Part of a small language model's weights: 11.6M parameters, a variant of Adam for these matrices.
MLP neurons of a small language model. Each row is named by its layer, matrix (down: output weights) and neuron, and shows model dimensions 0-127. Each number is 128 + 32 x the weight over its row's rms, rounded and kept within 0 to 255. Numbers have three digits each.
A block is one neuron, or neurons of one layer that tend to fire together. After each block is what it responds to, as a language model described it from the Wikipedia text at the highest values.

L8.down812:117137127098136092122129096183128151101138118156118087202098145163094151119164099163102141007145140105096068068188109129156132121145151164172131137066154141158111118195107121121121135132121111112164042132086168101163095144150156088184111117096107074168138166128132151139124190134134094203147101157146099086082120121111114160166147186144131108129125108131131168108145146087153102142122
Responds to: Hyphen bullets at the start of a line after Wikipedia section headings like Awards, Works or Bibliography; weaker on dashes, semicolons and he/He.

L8.down966:188132180100132163054115058211086215128116134124111108109151157177119144127130133108114123130106178144165130189180150120120158129106108113141114152115135124124118049133113098112144110124131211181168130153157097128024187100156193124102168090143121124116188135135103081111114141126119123113133148053110105143081182134130167051121102169126166064149076160164094174067099119160156117127111
Responds to: Word-final plural suffix pieces on split nouns, such as -s, -ions, -ents, -ets (tracks, conferences, puppets), usually before punctuation or prepositions.

L2.down221:157123121142126166146213126108109113071149198139133084077185125085167150042090101106127168102167106101160106150147166078125127128157187116108168136087104134134128161143076163111128116145115194162141133161145094117098104140094158170221119168154163191114130159149125169012178114171155121108118156126112041136187144108094109131110124181154149138089105135098065150104103089092101104147121
L2.down350:103100173124138140128128151115145109118127147121114088154067128076115153060076114077111138102102075083132153061117125097095122105167141108114134134134129218170134140144173108177188108100091142149080141171170100134138175122143088079156120118177134083093150136153131151124129118100148177121134182110157053150147131149134092156127147137135143117139065140144113109187142181172163127158075
L2.down484:144133105068101085147143134131081078136191139111139109110087032071188129128125063150093137122132132144111066088137190094200150080111154134105149136163109136129104102119137147082123118127134155132069097138150127098071113176098140090136118156151143120122159202060151220135158078146152170046109157132123106144169098071176066172119167137185118116093143071157125108145125096121099146134084
L2.down528:118094113146089181062152052122062078129188172070141146116070063089148112122137145140109208141130125127168146197167179110102114083133110089169161159145094163151111120121106110146148115083121169165118182076137138096068115160149103140184125140134113159072165139131096133086146156123146125079124097082101090152122129139153076120112148190155193146101100111145105103100153083171088163178119
L2.down649:105113114138160225152147129096096098105152119149136156125149164125192127140142166151149178175144118137108145209142169118133099135180093134123144145129126103169155192078173114066136111125063129138093075155125156157135123130137149109094112119127122107119097138125161152123131070132128161104129127151106149118104098129173139143159145095119126126119117146094155131152159100089107128119084
L2.down654:137135141118074116125136128176137171080121190159164123151147100138083181066159229076129143121135104037102106108150110110081118172139162137084155109111155137123197163155051161112125124162106142129159131124130134108119142126088135080141173152139133152159079113139051109071111092182105106151135128049101140121082094106103136135116149185188100180136107114100101096100089096158070175129104
L2.down886:154121130085150140146119143154185147082138146121148136161069140124154133167134135116196171120193148135130132086163181109112124064087098133083139084128142153089149137117127185189140118090100131130178125158100160134076151139153140106177122146178130153083206115096138186074170098119131117079146168136101068114134132103123106077104150110084152197105126139084142169127168132154162153180119
L2.down1005:114139108149149169075144144039075123139135136163085186106131089094128131113098109161125124170140136123187108095119106153115089102150185195134159118150124111155170180166130119171140133103153145154187149162151164133089140101115127084115107145182144100153130084157082147134171077131144127099163136130110155133068035136070098125125158135172170180035169128064067153046094094116060128119200
Responds to: Last subword pieces that finish a multi-token word, often in section headings, such as -ography in Filmography, -ation, -ing, -ased.

L9.down26:125173071130119094126145108045155164128141113161092109160071183121175110095104109102188036122090124147111136127209084182140114192139142105126111106133063152111145067141169142097165180049152184057143163082151122128177134164133152109092183127172146106138110128153123138176148173109106120126111077167128137132156140110076119118137166143136132074089107167157117151168126155128157121138159
L9.down219:075130174160140147187134180146123087091116092113146092095118074092118179122109100173187125173091156171145136136118154124117162069116101109137166150156104154180095171126145175125097086088164089131131138112098136172117060138111173123148188146163139106092133136128159126119078093086151068088148131142122127085131116155166068172135119234124136095103088105077109095091131165090179089103167
L9.down410:157182161166126118140096085156109169160099101098105121143085111112011137212126105158125142150086109194079093088102125125162121112102104152157071145127157146100194103122139129150135150110099123128106128142145082108083091081124114145134168161111149112106107099152131190110137164137172084158126143120068105192127146202135079165100129063089126142121168095116129122182123143126100095169165
L9.down436:156110124114148111075127173069137166110172146154124076145121222143093152126072125123108172145136134131132105085078113146189140081132160129168139129146168109115124146130155112156108107126069067128102108156171080123128131135158171111171108082112107076193108147140141139231149060136181145099075115153158103186166182159176133126178108174168160154090091101132127074191144130138111103125214
L9.down462:082188054140165120097132151163104148114127141172149108184097176177090096132092136151113153146139150153151080126103113137119156130081142148141090105183132123124093144162100170152133133154082124127112062118175057069132136196142133159166163101134114185177132161140107130166108190130096113110145151149077096166121091107139141127126070189173146138139127092116079080111157118103178077139165
L9.down602:118191114159160138140111174139136162122142071093073128113116122171118134201133118136120106129218149119181123135112138079133175108176144161146165127068159158175163127126121099141119125115076173185185124172147193135146157110135149079117040110122105072124069100162088126089151184095077095131162179147127138145142100131147115105090110181204146148112121106136111150103156086124121088150165
L9.down689:081112068120080101166117151099155163125129148072145119129134126127098144116144114160157161139129141219128182092097140100135121116090095094183088121148108130133128130121094102136072172165094094147102153171095064090115147108098211105132122146200059116158112097184148130078158120169125178104124124136188119113118150198116126123171145122104107146089075093134082096142112156135213133147114
L9.down721:106143150137158134166162116037122168131163127137191023124104123121130163146118116085170116195104195149160142095063140129134108142105157091104161127111141080119111117102103115130115069108094188124103141104141158134100182070130149088112119160118162176086134142082105173076121134158148149131175084114110138171143116128138134067131093173120149135102086118141170166231016135161114078117174
Responds to: The "st"/"St" piece beginning a word split into fragments, as in stars, streaming, PlayStation, Stakes; sometimes mid-word (thunderstorm, Orchestra).

L8.down160:110088127122145170146167117162081131081119125192144122110078202139109113150097144118092116135121130144110082076117138145136162089119148179133133143192118139100104107147123162133130107134131092158189131156108091088106111081144104135128107142129113119128151100149153138161177190129084044136159157184093119196153145146117141104069156131100094102153114149128104122185138090140142109095104
Responds to: Word-initial fragments such as st, St, f and w that open a longer word split into pieces, e.g. st|ated, st|ill, St|rand, f|ramed.

L2.down80:118131107096156061169140099149104161084143113116191094114087149113143077088123121097150152097221138132136171084134145122160153138095157125078118101144152114145099171092118145177095154126129151145100068136132172122140091126120156168099135104094079131131149122127168132074155142090143140185135104092086066177159125175115155098115101157127183121124117126139139182111182145117133145153134
L2.down209:161144142160113125112190221079145130111077157121083125076091128157180125026128130100078171125159123082177124122133140141083145095086139148073083139117139074167148107147143186113160126073116171137170135127107155106127121084122145161066116154114120123143147128074104123123154122070130125167106102150138160060159125149172189132184077107119095157137116124137113176128124116130113173105113
L2.down251:178113134127150101122140100108194116119194097099100207107134131093167070133099055128167130098131114098163115106089115098114147142137135043150087131142189115122121157078153086143087092094083144159127167137155103128189168105072129170125138149142078155120121068151088124116158111059108147126148156135123142111138126154097141091138133148122165124088103151170143178077155129168123101074133
L2.down301:154158126121162122121048110111111147142139136132101118077133112091112183100132154138127193097123101136160125155179156179097167143106136097094057119154151134112118106218121157138167136093121134110150115167152157075164096110120142147117123114119141143126081102116091115081180131167126114128137150095079134099166129109098098148116131106053083166106085109091088167090104141122130072178102
L2.down534:119121080146158136139136184077112117126172099097143137127146109098113151086077178089153158169108150112066102107178141149143107189152113159093130138117139128138130178154142111129109078136128139166147144122153136114172130135130161132130174044127150138134105153065118143135178101098146164168117176110168120118108124120100113137062149093148173172180129163089091139082127111125175195115155
L2.down631:143165127131167103132085176124118106108113115183118111158077155144136142141166099119195115100123133095136100085119109082144113104116189139176117176132186148166102143121164165134141063093096118068128117105161156126136154081109169105153105077184136097129140103148093119124218133123149112184113113088126189101124171141105123077079104112075144132137112149102116103075210162168097132185113
L2.down979:122125146195137111081134092102152125126175132110111150117011166094092065113161136158133121152133150126170120073096082156165176135092123123132107164110139128124069114183130135131113079109109166099181135072129209117138074130129159142133100158108109177172139132012122119138125153140122135118155149146171185110144079130136166073144191079106119066128151079107093117131119106103140094112138
L2.down980:094082137083095132127124200143112123167095145146094120066092215161194137119133150115167134076118177109102133113109137142117156080085173147045110116130136113136133130136120125101132119135109129148056161104137133106105129133101126129089124155169108091123136125160124127220133109123146221115105094150062126131087134180151178110150146128207149153161110140091143107113131145081165140136168
Responds to: The verb right after a sentence's subject, mostly "was" (also had, were, held), as in "The camp was", "The episode was"; weaker on table header words like Year, Award, Office.

L9.down52:139125130102121122173155136089162151131096139138163144128095103189054094137145153135126090132160102149053107116151139143073171153163150090139095061161157074149150124174161131166088141128120107163080140137127065113152117113127136130146138126125122078085215109166160125111192129179153152073103150157130141131063146085134137145157067095101148117152112120151153131169158098158081137111153
L9.down172:101086097109129184137069099058142131119125123135087160149100140181161082149147175134183135088148055134082135147083075130180131116099132156127160025091120117153090193138183161166109116152111137160115139145159119137189135152090099171097171104162099160140193157098123154096130142182101124109110158067131173069100107119091207122096151108120133130134052148095128134119157183123121088102165
L9.down393:139107167150114059162173106144104196093126103186173168098140128112136140156096101084119139172149093108116131086104114078068121143141154102109193141165160041140150172173149124119138121122074125113142148144121113108106133102160110138165113143040081166113106128120133083140086110068110140192173146118119154086169172098048203103121159126171127140093128136105153127129144063149077031185105
L9.down435:158145115158136135113096112169087160143100143049089146130069118159143191106151163099111100170121097150115063152119081122099147085118084098078035160076165152090119147123145185140096094169092071124126151142132093059142111148160123123125156183174114135120146100069177149146138163126150138163126155134131126082181190087149133132156092134091163085138129157142158111148200146121142143153117
L9.down505:109098129136106115143162127165121154117139090134131170116122076129126137178096103159091082158098131103152129123123084094135132115149170069102104143102126114120127105116064128118126119080088162132101095152152162153120162138113185199163184172148153162113137170128154099138091123104157183109108097176154156093169142172131151115126128156176140126105108132099131114100132042177117054170095
L9.down771:201080163173099110107106213236145140155111108139213105099144118145167059073079100119123139062122126104111161140165089076070117072117101160102152084188134108101127156083113103143121090120128148081098140115127165082122127107100138145127080130136134145164175113129131053144068129136134130172183136153116157139150190164121143040083082154082126147073127148096113110195104134096124150068139
L9.down901:068102146150131138106134129172143067073116181138151137124134164182103133157160163161138129151111148149135165143137152143107101133087171071146115141156104196150105051118150142143154092083142173140148101157146138139156191129121133113104142121150145105185144116181076125122144121167141137124078054178050149094175100120115073198139118108061119148118170185058153136091153150139103147095095
L9.down979:117145095091135124113171176157193175102127136044176107140184199145124134158092151119127157161116100122115116075108132127056116152109077126107098092136164163175139091131085173090105123158144113155127150159153100195085141207153145147162128167118153104080117078125106136091108210139128107114132098108106120135081097105122134157094134136193172101200106088116095153172036120138146157131142
Responds to: Tokens leading into a date or next event in biographies and histories: the space before a year (June 27, 2025), months after In/On, after/until/before, and "led" in led to.

L9.down190:130101158083150141097142094249110255133118115127175094123156102172098050195136113144118112115075108153117141152117142119130125099107161081142120138102142108088108128131134118167139130137147133102160112182132120116123190093129199136084126109126129130125160155094107103089159191052125116095127158115096112166105100149050127104129194118140139115138109120138128146050133150145146141118078
L9.down201:107190178121098122118160190255103172100101124165173175085143144156125110167227149111141097161093100132141125095112108128155095131122167125144095137089116105168168138099129129145173121111103135065085149126120167123140092098139187101166094115061126112166137168077081127129113156103183071162101138133115139137097147174108088129091120144111132099159124181074141152073119099120114101108112
L9.down478:103135184147082131144101141154138172151112121191111162139139115109096142053148178159145146093111181153093133114137198111152133198094118099086173135036119182131173112163106160069109092096119125196119149146120108147123141187147150129141141136129068168114123131171113131084132148071153105126143103157117172062179141095142174056127199183135179143159089106107151122140119114073135074116065
L9.down650:156116088157112125146081118239130175116170112158109089091116164091135127139148123052196118095155069154130139115147151106108141141099132093110110112138144126158137138139159086119152157048117138117114188142096092083072120135152121094176125123102123182075144161146136138065130151160140158171153121117142155124132142153148088120138119160205127112153127161178101059045188074116149164175111
L9.down829:060118143083087177194141155112196136143184127165132143177133094128131131158157140200104107133135110175128156122133127136090101138074195121133127125134142160118132081161138175097100103044137100159114158090143090101139131128097137106153158126100098162144111179098180103043143154144127148120168149140113117084103155132118143145098081123087176135126133098168068115133081031112098138127072
L9.down852:176177135112129168121098142134069134121176174122163129107130106118161126127153101135185147112103087155150111109152095099147099155091142153159083163114118110082072113098097136142139141118101124168187250147135133171052155162138146132160065159139072163058165092187134086090121157084129094111123152099118151122082114118178108129067157144082143120163097115095160052104158166121180114144091
L9.down871:130079167118130094069110121146080150108160085120108127124162172188117144152156108136127142073142130121108166100187152107097166120118086154142112111061121132105101096132122157121094118166150195145171128145085141159180139110131130138138185096123142138140153174160126143128093170121134151173079122150085176104173115131124124131153047195206133090139090106156130128077181098123114124129075
L9.down1019:165164176155091155092099137204120127160114120146151159140143091104029152141143102049109173083132109066177130107070105197184117120080122196139092118174171050126097137107124135135102131133105151102149186129163134151055173103153189120161118081126109139111118161151106123092109125063183137123139146108090108179170147132152074175151160140085160131160126136119141090036134117123135152164145
Responds to: Plural suffix pieces that complete a noun, such as farm-ers, music-ians, par-ents, gun-s, often right before a comma, period or "and".

L2.down103:163141072145179129159094134101113142128108123084094112155140117054120101075131123095132098095165173158096134104112130130187088156113063084092149175132119144100178133108184169117145108098128138171139105153126122163174152150146106100132127120050101128154064131116120164148158175085167158077101113151083115162179128162133159131151091103099134140139118126130110179162076164120113105112107
L2.down134:136094124120082133158111173127126066148078110117095148107116205108104161188128142093187181153063156119149152119098138149157107104148127105078110136144154113091112136082132121113169133116180123181140134090099138136051164125126156094087082134146146173102160096124130111121088112150108158165046173141069120167144184152128119120147123096117110165116079121151125123122094096162157161133169
L2.down419:144151140125047141135160144076155064142143106116129099173106154097166169160109065180173140107131161132122168155114114109133076107156100146141187158123072109068047168140133172193129102137130114075112119116104162145132122147146160136098091098105067144134143103169101130188115142134145126180128124178111119167124066095125109167123127130140092125061167106139125140161110169170036156139122
L2.down577:124134086168130143156112114087169091116141177152131137117068114194119139144099124111145147156101138209139093082159110167107180122162124107150088151149120138107169166136187147149152118151140137126158129104135110205129077121143133167098047197071150116155089110134128127125127174138100141120132078164144097128165146146130112135146149106169097123122110034182162084141134085151150051135118
L2.down763:088100101142151161127115072138125139147168136188116168135072110094108146187156147122075157134149128117150145160128084147143157138124138142085111127145088113136089120097110126101158042138163114109170159103084184185141096148117106123110117146085080141114161106098156188113120115136143165144090109114085202148168135135125176195168141177156095139096134138141109096155138175178144114142103
L2.down981:104065087114106161099146141096140094148145116107106146102175187148121138088165152119072161132126100136168113114155121144101142091152141090116109183134089150125123112135071152108113088146103184106071113114128074128096156145138110120139089092081069169108169165134161161121126154158130112106132095158142145125147159177188168065219152123117115082094114166121125099126153138104143109133131
L2.down982:096138133123116075173102097145167127091104179143137052166115184056095149119096142187149146137125167133125130152112129168186174137116112110076098181107156166095056112102179151101118094081112103144105069136117177178148108150097143133126109085100102207118113139100102155128165113061177138095080141146105132142200074151153141154122115203112128170133126083198117109145117184090125108106134
L2.down1003:172076116095178090140129122048136144162151098157091116141154147128130122122161134083128144158152181162146085097128096135144106138111152108053118122125113069126112131114130125119150049183065157118144133159114189140106035130094052125162126131111081174110094101091090134143121142151114108166109154133103114106079155153106146130174153166154102112042123150162119067155100139123115110120147
Responds to: Short opening word pieces that begin a longer word, mostly st, est, fl, Fl, deb, after articles or commas, e.g. st(age), est(imated), fl(ooding).

L8.down961:161055170143180087148131130131131100099166148134145189120181121148110162110149097138123087125117160106134106093192091111099155151094144101087090134153149102069130180121131109173120146155087097166141125096130145089171090101124181150158123103111161160140182116181098128077127210134136171109129167106061122166090109170109123090140088126108159118128095144107079135233127090124138159114083
Responds to: The main verb right after a sentence's subject noun phrase, mostly was, were, had, is, as in "The original text was written", "came in 1969".

L2.down109:122131085102079163097117116122147087136116081150067088126158075104146135140111134152152144102140081212133055115150133178164060105118162158181143163162166084101125105181193129100115138108158095076120082114116139113152103159126177128123120146127112167113142083138084130174140164106075153075062058207120109118168110176145101153086153141133106168131148084109142113040134134181115122148149
L2.down238:125100093120091151169163126128142108141163090098122123110149117119122117098155122146134147081129203147110158140128161122124126028071077190188136150150110135085154152095148149131161093133129105157123116180150142114159174161152025110143148171154095066115197212099188135121113123167169134097160146129140117114138115150158062117070195120068137152123164120112178178120165103099147152080135
L2.down331:110165079110114168086150105144125119121178081125080115106143063130139147088077092183111179129113131145168132126135147150115112093110154155111106184151167060160160122152144116102098108097168120156097134139123091112131127091143141058099071092116152122155173159166179111095122065148148111134113105095125126078077114160146161095101079137107096148112148157161093162111190125148172164116124
L2.down371:160125100088151163141127120116106118099149107069067110063158112122120125096151094098042161142137115097169081102110143148152092104103128176123118155153169091151149156131153130152145103116094105133084116112137027105110156146169120112122123137113121107125171185091122081167076161133161132146077134118151159125099153105142142105148086126127047122103153156175125091091102094141123180105103
L2.down378:160141143138121079126160073066088111141037133070146126157141185154137123189161159156150100103115130153134146119202101108112113118141106120158115084128171164117125152140085148072128072153083108120167123140155068145162149099088094093161163132134107117140077092116151099143176169138136119102071112137097164185192210102154079158136099132121080166132101099163084112144145128139106122082131
L2.down745:145139074143080124119117105073103094092084131069200093102090109148084145093171119127172126113109140134169217104133127147105140117151164161106134063123127116128104157148166126124139094157120083168095107154137146183150141141110133092092203105125107071165112185133158119145105119085085153178152186103112113140122187076122148138138121154103167132115135117159156127118153151100127145150111
L2.down962:113109181171152124130175137089141204140102123076135107151169143155095112155124158088169112144137115056124134096131162069121112175140119170132112099173158135129092080065111161154104142182101162119065151111089125090116142076149135150100135136093152128153105109114081079155115158126089177140104096178105183129112122160117177168131136156164111126097160101160076057152135120101093153094175
L2.down966:135166092151157112110152134112091145175120135139127042156167172123148144141148103126156179062090123108119112081069069169118121107165102109165092142150154117152145140112141119113089146161091100126105107097149153080149164110137161129110113150067150115081143143141138157157145084146137125132135118153143232135112080108128149111122146137084133098175144123155147154122118181090138112133182
Responds to: Subword pieces inside words, especially p, in names and table or list text, e.g. Liverpool, Naspers, stumpings; also ISBN hyphens and spaces within dates.

L8.down212:048142146102105196110113139085181054118101184104138165150130150142183152167136123106135146114126142115134050137094145137099161071158152071134086164151151132179126118075069197120123168112140113161151109078142143116134172091104118140090150146152146082117124139096175161187136121161177180107181116192165106122101135173120143173127097113112151103117108106141120132143148105120153096120153
Responds to: Leading pieces of four-digit 19th–20th century years after born on, in, or a month, like 1 of 1957 and 96 of 1963; weakly, mid-word name fragments (il, oy).

L2.down312:111151089126176142121116155087168115105163152162103141142154188122193130098116116125150077120042079121188117099126158178187087152134108152185100107118097111123130138195114151103126083104077111088133080168120083131120128177173041140092097136213101086100166197075122142124140138093155134110117189158111062116077090154129078136126175080125102154118138135165148086158128079109122109131161
L2.down317:150084126083070126085126148170097131204137145166138137049156138138100084132156164134118152118115155069074128077077130131121102174123148186095146076148106140114172118177100097128107189125138147123169119186180090157112128120166183114144115160090075112158107082141146139114085131110183117155102154158102108174187124102133176127128144078141138086120103128108172124092143102121078090192161
L2.down372:099119117106093169150162161114130160165184140084089182130124193053192093147117134140171181100162142082084124128093135146139082102136142150131218129105133109120143159151105165162174141144175140142146096136153082149150149182077108112082084130164146070117154150078065121115112157159095095123132127137138121177149098142152148152123152143092141167052070119123141138135088135116152158098119
L2.down435:141136102102095156234095108146121056120160125159119140118138139112177158139130083118116158094119159063202150079150054158134146130142169166093129160088167092144126122133104179120158072181175104188135044114146097097136151138069144168142113142129084128138140114121150168106121094137122104140068139147128067090065141229160147117178149174115101134103097097156128130099122135105079056119170
L2.down771:167091127107117108148123125080086128159129101142093140102141218188156171123116106170128146169072219114145140112127090119150121151140123139104115141120115137141122126177153168137106092146234139119151122124076126107120141144098124146100084112112064147149151150088204147117067116168151136082074085157071134135097142137122113175152113061166171175082118168128108096131195088113117116134105
L2.down774:165123183120097157163168144188155154153168110169111168118182144175146171130095186063121134131101110082094128132116180126117152157150145126067086121087126104153176146119058102117106130129160111096157117109136166120101152146116125129109117124100195118104122130139116139155078082097154114247169114101161106116169176142108145145118142098144138106133090178108098148163222135080131101135133
L2.down801:081139188107146103195105097145136111151106084151103082129071125160099049139120145121110101058133141099135152093090093148113177120127130148130106151095163122121107145200142119145133078115132137128110037135116159104135113123080111206087146090168110093092152120136149167151166115051123134155118093173137136128159141151210153117109151070120113101125122128177105180179200117184083100070181
L2.down827:130137170107125041178148104099087147148146139140117109119142117150080149149141099146126065139155116165149150147134076142104157086108159133096075122104130111148087077112079083109158116162165180138118132111138133069155178120071142131090105125098078160127134147179192145122113107147103118115129089155115093103112126188090145165163137120123121148142128143102065121127184116144155119162148
Responds to: The hyphen that opens each line of a list or infobox field, such as "- Preceded by:" or "- 1965:", also "was" after a title's subject.